From a checkpoint of a small transformer trained on Wikipedia.
Size: 9 layers, width 320.
Training: a variant of Adam for these matrices, 349M tokens, 15323 steps.
MLP neurons of a small language model. Each row is named by its layer, matrix (gate and up: input weights) and neuron, and shows model dimensions 192-319. Each number is 128 + 32 x the weight over its row's rms, rounded and kept within 0 to 255. Numbers have three digits each. A neuron's up and down rows have the sign that makes its largest values positive.
A block is one neuron, or neurons of one layer that tend to fire together. Before each block is what it responds to, as a language model described it from the Wikipedia text at the highest values.

Responds to: Short word-piece fragments inside a word, often consonant clusters in surnames like Hi-ck-s, Th-omp-son, Hi-gg-ins, also in common words like un-em-ployment and m-ud-puppies.
L4.gate5:139116101142187126154153090137127096093170102140175099153125139101091083093156119146168118039141085110139109160157132082140149135146149162112078074098140121114088169104164128139086168167145172113122117166089172122108093110140069102151112064114145113108161091206143118175115143154129126022106116105134188048101078185156155136102083091140110156151186114239108120125202131129169138154113
L4.up5:069133135105087152142159156125135183099143171122132181106157143136138119168151132128163139159057184146167097190146138128086128176159180148175152137118120121124116109145136176123105181097139182059087167131120125087123137158133136094175103099158213101119142139137102112159109119135148112170100136206178136143100090105078100063136136141095123133149178119111164208100138154102134108155101
L4.gate29:060136095101099133112057177134107162089127046089135131103145140138121115120111101126150155142151127108106129153164137072108161168144198167127110090104080104153109152102117085129149105158133179110168119187069101141125114166100124142160121130179149168115194166150102145095123164142159138117064067093035162105126140092132183108113119179138177129108185142164113109102117087172154141141104
L4.up29:100152126109132139126165212043124151117159123127112111099115127116131199160089088152148157077232174108101094143115174135102113113092095087102073174139086148092076070115145075140183157161120204142131138069084186118154114117155115082063162153122094134142237124176121078136147093076103144129102136116082151037139172145154069120096168121140125156112154116157137124125110077135170160093137
L4.gate106:112173139101124114111115163182109179128141128130099152142069120094073157106083149102122123038115178121165122100153099106105195120193135107190121145141154149110093118073154109105068132130170174128189098106153093146151109110128136154152088078145111193073059165147072185132157128136139111147139111116107140150102180161144099130162102076147226117157120169158146090146075149134138140133154
L4.up106:146142147078074054160120108116108147104109147128103173189161168130106178121100126112116189122164111113085108108109139216139111135107129173122160121126124128109064150100089136151086170172076165164104159193137126194150162125169121151171127136160103136126079067126124101094208158168182098135091116184126101102199153152125106167185148108160131143125128124090127158137183136118172181104134
L4.gate131:084149117055082158145102150174149136139162134155126097116130075110156133154037085134131144124146149110063096131151143130164135099209077152168095195138078142123136163104130155152153103180129183205207133122147144074113116174115154155090129108108105170094153169111108174114121159105113154115119134104101143087119099149136090104067130086159163114115136141118118145139082151153082157090116
L4.up131:129157142070139160098144178187125124155095108108149172087137166162138104173106167058136175211068187118089098125134135126090116126164148111175127178081097108124126109114104118116099154134122127131130144140119107150135079168131136070119113122118100123159135120139140136139136111163126130159130111091128081185143107083132107108138134137098162141205143135200102128094142107108095174088163
L4.gate151:131216074137062155117139160064115198080092169128128109097113112180173102180142101129159101126098123125095115109186216059128147062177092125142120140150157132170102157126118144111136111143132120143153071118097096184126083132149116056087142166106126094124124144144041059122070155123135164081199151132119113090161162139116140129163087096108180125165135118150115139090136115145139139083126
L4.up151:124158077137077187092144107085091176056077100129106074111113121167165160178130118122172062141121153122131095103150160064150117119181149177141127126150089114179059162126051150165086142156121117167127107198138127122144068198125135120136183124183184119112155112105127068124076157134123096157162108184136086142101109140094144132163139139091138123191116108121147171129130140088140100092106
L4.gate181:052131122156099146134130152055170152139096092153157130109103105106119111156050095127134133173093126112134137120137123147090174132163172104126174127091159142110074081154118134124150094193135070166180087138128148150127138114094133153135123156164099166105088155119090120130150171143106126162121121087116139076142139168185103147083143144067163151185126180096125162145118104075091105164117
L4.up181:132142122127117133074041059124185127107113134107122142059139148135104102134153037079174144119101188108126199136108167121071132128154069138097076173106132115090094116130125151111160091164122170139131151152103132162115164055140171095100125155150106098105136153171169129089158106159110172163167127128093167118093191124135108120158102118105179162123097108143096150177075124095143097193161
L4.gate242:135112122114127135139173166112127187088147140148065185141126130150130139150105150155118087118158169159114105089210123110148166087148117150105092146124046155133107159049043130153148152102117122067108182143102166135135082112190167117112164160116169077147153135180090134189110153129180106151108133121135105167139127132106131138100084126126184119181130139201093210162121161150135113179092
L4.up242:133134116042117150127103164063125143113135102139147120134154128134125125112142134098163060115147141151179143189164140136129179118139163159106142160201149178134165168093168160151107129158031110133116166103119105180138120036143108145176147106110080131152194108123132140119134176220135163083129127179093103089099131189111144111180100073140148146175049102123163140135125113149139063131161
L4.gate368:160163112139065172159116122076082145148137059129121110100153093107112135080103111168109137088107155163051079083137137116174119143143128125154087107120103150102141171053132144136125096111117135143163107212144170146093094107125145092119092116133146165130163175158126143178141146112100097124107185085151163092174147099104140130115111163151145109150150137131128135090132085180122158060101
L4.up368:095138106118100112089064119171133130108079146105088127139101133126145134128124077092119131111129183132150154100103141142151117114155179143087157122107134138156151102033128133189107135153090133135165086101163067134155116132106112151148119085160129136122170115184132152124157083128196117178121104068153135122101191136115057108109150095090043079174152093134127142109144155190141135128165
L4.gate413:114157091121130209150160113173144162123150095150128139153195090213132151113114152174125137119191168158162140161161111149198160162168128107166115103120114159093137148123148116108091155118177109150104152114164189063097151122166136091122133091115166135162149197123120145196044183173102191134140151139124123093124169109180066115102199134105120186098133116078084175130106142141146141138107
L4.up413:118137140104113083132157131104101105184083128166129169157179122167107090138099119163124120154102110115074108137167092169129154125128073172150165166140095142151143088134127188068084091084162160112132161150148107179119097104192122093161109099126094162069131129145145128102147083219131159132122121124120086158181064123133098094162125026176139089138125086112137153097112214102132132109149
L4.gate458:131164114125104123162169104170164119126105025132181116129107147118114154094125121155141191072137113084136102076144140101104156114172155128162153108095155175102049058106107156084158135148196145058151140177143178162176139101094110158182063073147164119152185149180145106078123108139164147142145118137143071101116170114116166116138114106127115136140168124158089151129139081210122144128186
L4.up458:165137136132137100193159142170146084159087152176126112148178131138101114124069098128126154154114172101116160109153118077074102089159161163114175120108164106058078076112150162074141145184136101118083111060161151145125161109100101135167105061141106149174171179101153123142100135167143157125152081127126119126114139142148133106125160123152126182133173104142128139145137116193097136124195
L4.gate487:150129112072140166106107137154013153105152092159131149117143122188146147132074130136142114116113182115097158146151114128128171102135179187180159117123164139148137117140122088108168093129110075155194112130145145187119165101112109135119134141166144157082135153182116149128114178167124136079163176133104145143126141102124087099110118148077111104087126158208105160129176146182110123106102
L4.up487:188179170111110087088092097135130138108072181097104111117190143146131143070123172114199120081112134099097159132126106110159092111172116147115118126149099188111082165100115104174134088156062080183174164158026092178175159087147132155139117149144132142100143137104173191138090153083143058116106124123123149151152129128058113099148159110128135148147150158181099153121133101179143213119087
L4.gate499:176096098141100080169099152166153156085118088143151172110111185147099168154109097143164137084122107137073110109095143108117137121149168179134101112060094217159080112084109102157164132144119132092199128193151154134111135158098050105108132126143194155132188202133123106158129155131127164117127085145172120078123143192129125134113123144170141100183180072103122157098133101164104144149117
L4.up499:136073127138113167140138144112114221165167164171161135106155107171169175105085177105149174127191185125061100122176102169111110132108097115161136144122175187095111089181127091099112120225099151119178080142130138175070125170069103159118100062172149177112131152137100129144125057150060174104148094143105113067129195124110125120167135158134139141130131183115155125152139188110092084097120
L4.gate541:127097109156186170152129132151141139151110142165138147155210109075106154134163143102115114097147131099075121076201191130158119114153112147112121124106110131058092115100125044114158182101153144194125189116101099143150109172153162122115098127147132129133154143110161137103150098156084183136127064142125155168173117148093109178152088114155137108151127166119140170157150096142153156091178
L4.up541:098060122167104147117159114137130159134171142138111175116117115107113130125159184178105139115093133157113153143136172107166134111146148168130190114128113102128127109203137097121113177090122142085140098119068119085189110152096108140115121179162143186158121126141105086147152137033145117105095142143185116165105151095116123139155115125118139084118175108103100133123143104089164163193207
L4.gate577:108127141110109097113109165109163112115146196161121126166065084180163157150110109130147183076114124158126119150173158089097154089109144193156115119108093132129116172119138142088144109128109067126117156127158136169148109112138130164092087104115092173126134105132060105136138148138130142120092133117155168146145079153148202048100139132179140118088100142171057140151112110150120148210094
L4.up577:138191144122054120137121138130149140106157173135130143147115117116131175107102141119112108082121120111092138099178165085086124182104101103071113160117087148090151138064132121100151115093101121169146091185152204120104110078161124087138147115117151132139166188131128133107096147130099105199055085211138106172108142154143185093078219100144128168104095098101149087112158183110124071140095
L4.gate603:125159180136130164139118137125128135095122142111105100103159115116071187099076196137162127158093116151144093077204146085135118115096178201147102114141105128087096140132138152076128117187130164170174059160117178149117086155112187157112073180123188097059151163130185099104162133102135072184074097116071125164088041116148190141084121144125202136164137079150126158107131160121128158145110
L4.up603:130134090077104072161139170148108126111103104112094100089083115114120136115157115096155120100087147021078144051102137114157139116121154181123115171090136095160079141090169133096069125188159140124095098183106155138175140130089109067139123205120120071139155093138151158127190138113122099161124127117089104086104081129195147213122136183108184099144122115086082114109082133141131126211121
L4.gate630:185164141084136179132127122079136118086137100136112144074118122141108167103151091131149138111108160150144178094131125113158158130072138101136151128175113139171114154062169126101091100137123084161148184183119067130082153102107097146235171128169128168153172143109115070135169123191091150122128170163108103159134111182090106101143179147116136112149187165097104147156115115195082123113193
L4.up630:154080179075110110087084092052148078097144099137111121094161116146121140120076163208173177169143153144119090120100106176115132164118128127130162141100108174083030100091134122195122126108174108130166104150081130134146113153132124128155116124164135102109192186205165084133089093172155143158172176155134159158129100104130087121109153121141182135162158114160148162135135122076071168101111

Responds to: Tokens inside formulaic Wikipedia text: list-item dashes in infobox lists, decimal digits in census and climate tables, tracklist titles (- Mouth, 584.8, Red Sky).
L6.gate38:118121127131146162109138194196099189122128160094088119118130100179106166128137154196151105162089119159177138197171117107134157163134134104177099115120169137104145105110158120132147106101189139143123104118071157167125131196144149161145135163148101155110075146120079119095107170130125122093210114138100157124071147107126139104096095115173126123134169125141081152066097163160143208157165
L6.up38:117186115119147127159140148149144163088155132072124105161127123242098128135092119156179130074046107172121085149138119142098179135131171121155122109091164174060121108120129174118131184102128122154101094075128130146111126123143126116128113098154102170179082129116152146120115106095191105129245087116085092196073122100181131113168139145166159131109114111094067097190236199166144138135070
L6.gate113:096128162139108115176120179118177189108142122141100133117106050107146132162099111100096108083062136128112161142173130100112164158160101162167107099144148191098134151143140180100142171081179111191128122137094163152130123119139139138124123179168142119077149174121140136113154142141108129153119079113031147087157129139105176095104155159109138102181100160134126108147157099166174080117068
L6.up113:138135082131148121126096161079088136077153212090102126136175074126121178158145101159138082144088091104153098153171169166120130121120135162137060129155132125088055131108129138126161160077111104145119107107129180133128148117166138146137125182121127167162104135149131145137134147128129098088091127137094113130159146120136168143156122141107127116137099140205144092122114134178110137137139
L6.gate281:117145098159158091199103125156190149147123172130100027087095123142145134119129132185152115038145086165152096100176168089157118118100155074114124102035127198112107152087130127145124180140150110149096139127134116116130136088105167174184146118151154119133113143132115126174099150151108112127200072081112131079128104128159118036078069153092155122103158171133128123124123147127160108137071
L6.up281:052113106159132143101131167149110116128114140077141060086077127160140121128136172149082107085055141128140091135116125120152113106127151117131129082088130190106109149118107169131086154182165145101150103157142108183187130119136133185101157135097161155129093171104160152154086068010162154081152050111122107084133160158132124089093140118137142076112128157127129113097023109129125161167131
L6.gate593:100141089095105114154106172145122190164162142094117086127093083142125180073170117151169106116068117160144132179118137108056133148124179137132149069135192097104125113163168137063127152148131073151169082127118098157084109135110109149139063179168160141120064154049136124169138180142143118098153123117093136139096110141112147131109141165184174074140131153090117125128169117083163160104158
L6.up593:099154142157073111172128128152139092128125184157119156100106083114136114115153097076112099060158144149135118127089113075142135147108181183120171144146161142095104134130136140134161064081139162124123050127168121124145136124144118171113131118098173126149114169148135141145144175092123216113153100125060093175095164111165176091154137136149112085146118132142121101165113159145110085060129

Responds to: Noun stems and name fragments that often continue into a longer word or plural, e.g. Ball in Ballymena, Court before s, bank before ruptcy, ss in Chess.
L3.gate103:097173142090083098148104186100071178061132119170128135137110089149149173111198117095104137154122153126150131139217143111096147109114145141103151098072084159151094136118088150110156170130139165147096174135151156147129089115149158111185066102176079140117139150128169151118148141141123071152123138142084118148135117085102153119133115141144110111096143070086133076127093072115119134146146
L3.up103:142113138115058127123066213142117173132161080048155151127122193177133145123133087113161150134139190106129053132146097124151105119149141161087089119120164156134155157160154093185121058153139102095198156100101115122098094135099112127113117122160130166095166126092070109126139037115127120142125087162080169100140094120112112128087120210119126122133116056114094136172116125132144121139177

Responds to: Colour words and simple nouns used as the first element of a compound or modifier phrase, e.g. white-tailed, black sand, home owners, gold medal.
L4.gate54:163125119109146070103137199174121141150156101123187099116068154121157143120119149164129136113142161147144113118105188103093147119113079147173089222073093114153141155122144141077130157171132107087103115143176156140115165102111139125153145101119128132153155133141115131179077136172157173140141127151158109120113046119157131111079125124151136081156203098103123094150103154120111176134115
L4.up54:094113088183201136151192192187122113172105125157141086156112102096136145108131073113124145123153148106174117155111129087084140110116083120132086182147133123167118179096139121118106134149150129105100101075156160114130127149152191134168152165110090126127180087143112148180070109088192185178125118155139105068114083132128138111085150132114143059149173107125102152182159168120136158122094
L4.gate72:134146117128142112097087159105120120060134193102098143140046133152139083109167133168161133138124144186132106150196201121075116099069169157197116109122108136132126156123156144084101132135132134109146076166107064142177122128139114135138141134114129091119100154140119129155100102102158114118130067104063125121104120121177117073114100112116122142103158114157095184135081084154130162127106
L4.up72:113129103155163077126093206091116134096140119109136132203119115175126119185069161191130114110095188090101109089147112135075132124109039146125145075156096135093138100131141155122116115183156120118157154134166089189115114071145070103080156122118119165137078173154113155077093120171093110158195127142134111123095082124152163134119127165075072070155099130153130110129153140166094102145106
L4.gate108:108160148136079156143059162102079152108113133097076115129121104141142150129116159141125146136135156121120125122143142144117195083104131130186133095115148107131100059115112089086132121152145146112124169204126114119131100107157108153138105167149181154103183141125093099155170160142137117087152149163075120147142089106113076073113079092197187127146102114118057220114169135120144173164115
L4.up108:121116104199131125143066144126177151127082092067114146088084093168134118167165161158101136074134123155111158167110132119134130094131121124144101111108148168151098077069108114108110162111140111126127191145103130209130128197102114145113155146104165150132105124089150100140164157120083171147105134175163131136162066138129060149091121167145131077169192135098104131152144155167116127103077
L4.gate239:173195111128140125167153157064125092139145126106124112106118143161170114097143148164092164085074151157106099199182158149086126146150144126201093135109212160156168114102141091068119167177200099115107167106068138214125134128131140107127134124173151089170096072115159137127074110127130124130156077089142135080117109122145194114145106072127153168123132162103103138140092140123114086072098
L4.up239:149093172183231160149120135170089163183200132100150103164142090094157106134091142174091158108146057150100088163130135169068113147120115129165080110130149163106167126167136115166106142123169083100109199101074092161118180094180166138155109153183193101135090043122174148117118051113152079097172113133151141098124126109173098152124087101102135120105125197093115120154158164123110167112149
L4.gate244:175213113134124087149142106094093165109135141122077127135128111151097107156076117165098112104155162108172150137169108132108136156165068121121177118130091110164147082070166101111102161127174132144146093154094115058132057071152178082134115160136139117106140098158154135144122115163116117108155085243103138110072124195150144162132142160169135165050159155100115107083109145128138116102185
L4.up244:117176119104117154133162126143128088077132162151142085178143135193139102146129147113106156153115161102117114184189165089195148182107162123184145143061150057119111104116107140126117102123155066124103103162129097113083162099196141147178136095192134152137174143162119157153147085163175146140071170189116168067151086087090109139095179144170126148107113136136114128168168109143156126101171
L4.gate262:090193138109099141121166141129175228104102150102146152128161160117134074163162140090114090119133162119125091115053160158070123120178115092151148137133164145114105088099076081163080123138060128098165122131114122135076140103116124158117092161133125080096134154115136174091089171145106121101129074121163117144103159133195126165116088093242155139113133051158114206137151127156177112159107
L4.up262:099082155110108112101121132184114178086085097057105151165166161112096143115185152125148123116136148101101113128079093151111047130148138102155153087132106137100131130096062096130067107152087075130145110157106144150059143141182119148107081095147110073183170177138194152124102119202137098118148079111167114108073132107142103118168123120182154092153126087118153195086128155130117138191141
L4.gate362:140127142127094146109213187194175142119146117149147145148078129154138098131096148142074104113157133169094085210134169109112157083129087098223109186137102154132090210105140155095115093153162088057190102117136112171120126129098157144117120120142048191086123121086081153177098162118177169159183089150133152115112111119126131151069117170147146103111152128141072169158083118175103183164142
L4.up362:141113128136098104106121152129107145129178162120123157154061161117116132128114121096092097126149123150109120140123114174147131100143190169177125119112118136123149095142094105116084154129168138136113186185131173136153139123099088172125115101109122122123112136142170139180119114167120096109133059182137177079083100133121101110062148172175146064127153140137152138137135186099146144146123
L4.gate369:142110104093128122161170170123130145130124092107127130110159110186107173125154088098123166104150124173072144177155160128074193125124116085144126114166104133106114107132133082140099147112170079100124158154078144117117157100090124164132113132126120171149093128108126127176067145146140105104077097103128124154141100111157125140094105157109199129159108131133093166102175108117121163165165
L4.up369:102144156133135154094144087143134161106172165156159065135124131209065126075105188143059135105058120095086146168090136126119110085127126129088161080105146156125125162184088154108105157159108138122119185119134181203150118113161187150137116161115062115092132111134186108137107087255118128121077139106115125119130148104179100098133192123120184076100168134099144104141136117120139086118159
L4.gate396:106110156135105121128142129135093089116201153136150127121131143142113128156087125133130132149131156100135078156152140105090132096140085156169110089081102122096097138170163111109116189141171105161140072161134113135133171153102116109145074096117163154085120187100089185168082103138144060122162050100120153121123135065158068208085124115112145148134198118140107146120112114149108188137172
L4.up396:092119157104091128134121187108135127098152147088151133172150173135140125145165047101087129161142168054132079175159126174155136106119135132197131162106094117137149122103124095129064146140125137192116155150203129154158142161091152074141200111113133111132099149081109140123078106183174113142117104170146146159138154111110092148129132125117149185131124143130163119118104069105121148136170
L4.gate408:113147143200186130198145093196130184159121067092077126149141154157045144157067126119182049142132152157091131095129079095127098134127113135121166160125104063124093108108164186110135151131091100180091140182152097117118150180132184132116112116104141077132153128116159112174140143151116102181130089146142141117083080058129113163153155105162102121177143101126105198139090119115127200162131
L4.up408:152145115128133133113137064094131117156087169181126113118158170114141164143180115113203101133120205060063111099136115070126141103175178124134143120139117102170114092125112106127130153170118030124090105141140162133096144123158147133141050113121058140127152145120120109133153092184152089150158065172099141123064132104102126134124146200189086128191127111161125135126109155150155131153080
L4.gate444:139140157104097167119149114197101169103128180113131078066093125068123115152118144144118119115125196179111126128185129133167169181127091126190000163153100188138121133095106098132102081144090095114157145129109116171149075129116103191128126134159137098179133138173055139123076136176150141142142166174126142071108130082192141160078125089130163166145173124089173141147092121139129134078140
L4.up444:110115162100101152115097142142142157125156171122157088066083141146146101089147152148117174154102168115120056133093118112139165173141135151096115092179131092072171160117074109172141152106109150075107107132117171186202146060084057103116112126146150143160109143158133094109108123163148110104169080121102137096090116113160093106061141091130107216126088089089128145185109079110126114113128
L4.gate494:073099116149115136109195191126140128097129121153168140146173096104102111126100132041132144074064173103137142142141149175139140166111172152057137078142115176094158099146176149151071180104149086139106139118171087162149117147141057197155109053129118093099111119103133126108101121128141114089124169115077163087110112145125174135127142127161154105077093125101122162124130111169131114123155
L4.up494:151152170126097121130136176103153139098206131111128138162186091112127136130062070121170117089112238143096134142178132159148099098186182178115140120152107127132096153060136113130172161117113108145089067135162173170112208143188166147168084070145131120131154150138126097175122202180177120108127156135152139150091134100160185094135128134122154150163096101164096055147120132129163085157185
L4.gate514:183173159166121133073108128160127061049113107160075135108148145139101120072166127196150093124154130097065122195099116054100142142110056101097121134077104100194092132114072090188091152174135158112157129132132050096062135109083114151152138083119080142128095145127173143190155203136145119158094072116115152091117119097119126120158102137140184150054118169098123105161142088161114155119095
L4.up514:156122103079060108053176109126168080132148129128097123108133135163093108052128113171166126099195080105129146153146112119102138150085045143175118100148081099103096102061092134152098136120151122105133104124097172154090117121124120122065167092147101199091108104144153160134097129165088155094157094141110118102120122117133101095169117147081181152136153146086158154194120079177174122114083
L4.gate534:158163087125107103091088089167117131106142093121155132129061120159127104108188075117083104105112139130173148123146150119083162159115090093151106183120152182143122114061092126137130148140109112106063125117078097093097107100151118145103098114103086161165191106168113107143137147164103101143119077112153130120155086158107084179133133052136133155153109148138124147100162155110121147122121
L4.up534:133123141076141127094128117163119096158142136125143150138129138139107087044165109057125094146119159156115151050104185157131111113125107099146129113119112151135079094059088092181097143066126138125154103142062122145143173165144089160112107149156102116103145134162122160101123112176141097155091092111158130145147129101150123132138095147174095168090139148113175159115164149138144155142050
L4.gate548:114124104133135126087161204141164163054128123080087104153116111143160120168148092138173143163122120100097151093152232124138147165143114104116117158089101094116058100155126148100152158098131157082151147139074170196158097152148112119161101126129154080159106142146138094135128101218145135118143137171157087097126046118198099105138109173133171175128153091102059164172152094179135178164133
L4.up548:162091049127067125097138148163134163125165116089092093157120126161133058138113073103130166148110145088133132120163139122114122148110194157138120086100186122140112143154125148108104126135097154069080141132154056144098121132139131157104092068088160157132140106165181112141105141166158176114103062151124169122154095130153131154124140109087130154218146056062047114167127113141162182172142
L4.gate613:107157196098094085133101165125129116128096104211106160158130109152092109111123139141156158084103153126081176074147146142150154116095178143150153083142100115118130110113135152152108119161165092138122099155181113134122120141148120177141093120130145133137162151097132073140131159123117141072134139176151132113108086131175132133161049140149103137185161121179127163107127095138095143123045
L4.up613:114127162153142127163101145137125131106137150126134140133242128111111109087146118146163078110118138082153148141143114078201140140141115211094126174175149058124107128129098147081084081109112087092152136173110119114117148174177180130215140141068109108117105155146137063145121142122167119108192071164191125092112127132135089150143091100119133125133151150075139093166179115092153171200100

Responds to: Words stating degree or magnitude before an adjective or noun, such as very, relatively high, great deal, heavy; also scattered mid-word fragments.
L3.gate610:110138082139138131158132125170093164103162135108115101115124132151119116185097108152160159139146155113113128166128201084149125147131132161178109166119137130123117129058167109144063124081207076115120073106103112159169098119096120161127106061107210125104066143081079126194076090156103147152192146145097143031106091074105071147076139086143093086112102078075080145191130058114134157157135
L3.up610:134142172137098135140134142100117185124099138080117106123186100111159088145124122158110153147131117057177175144128149079165122135144174119173155135227184137131133148119083116137050138110086078145164129117158142123158138091129177118117129122078128093160135168188168181153087152118119186168150166168118116139140073132074118143095141116138158115160137095155157148195122091080127134134038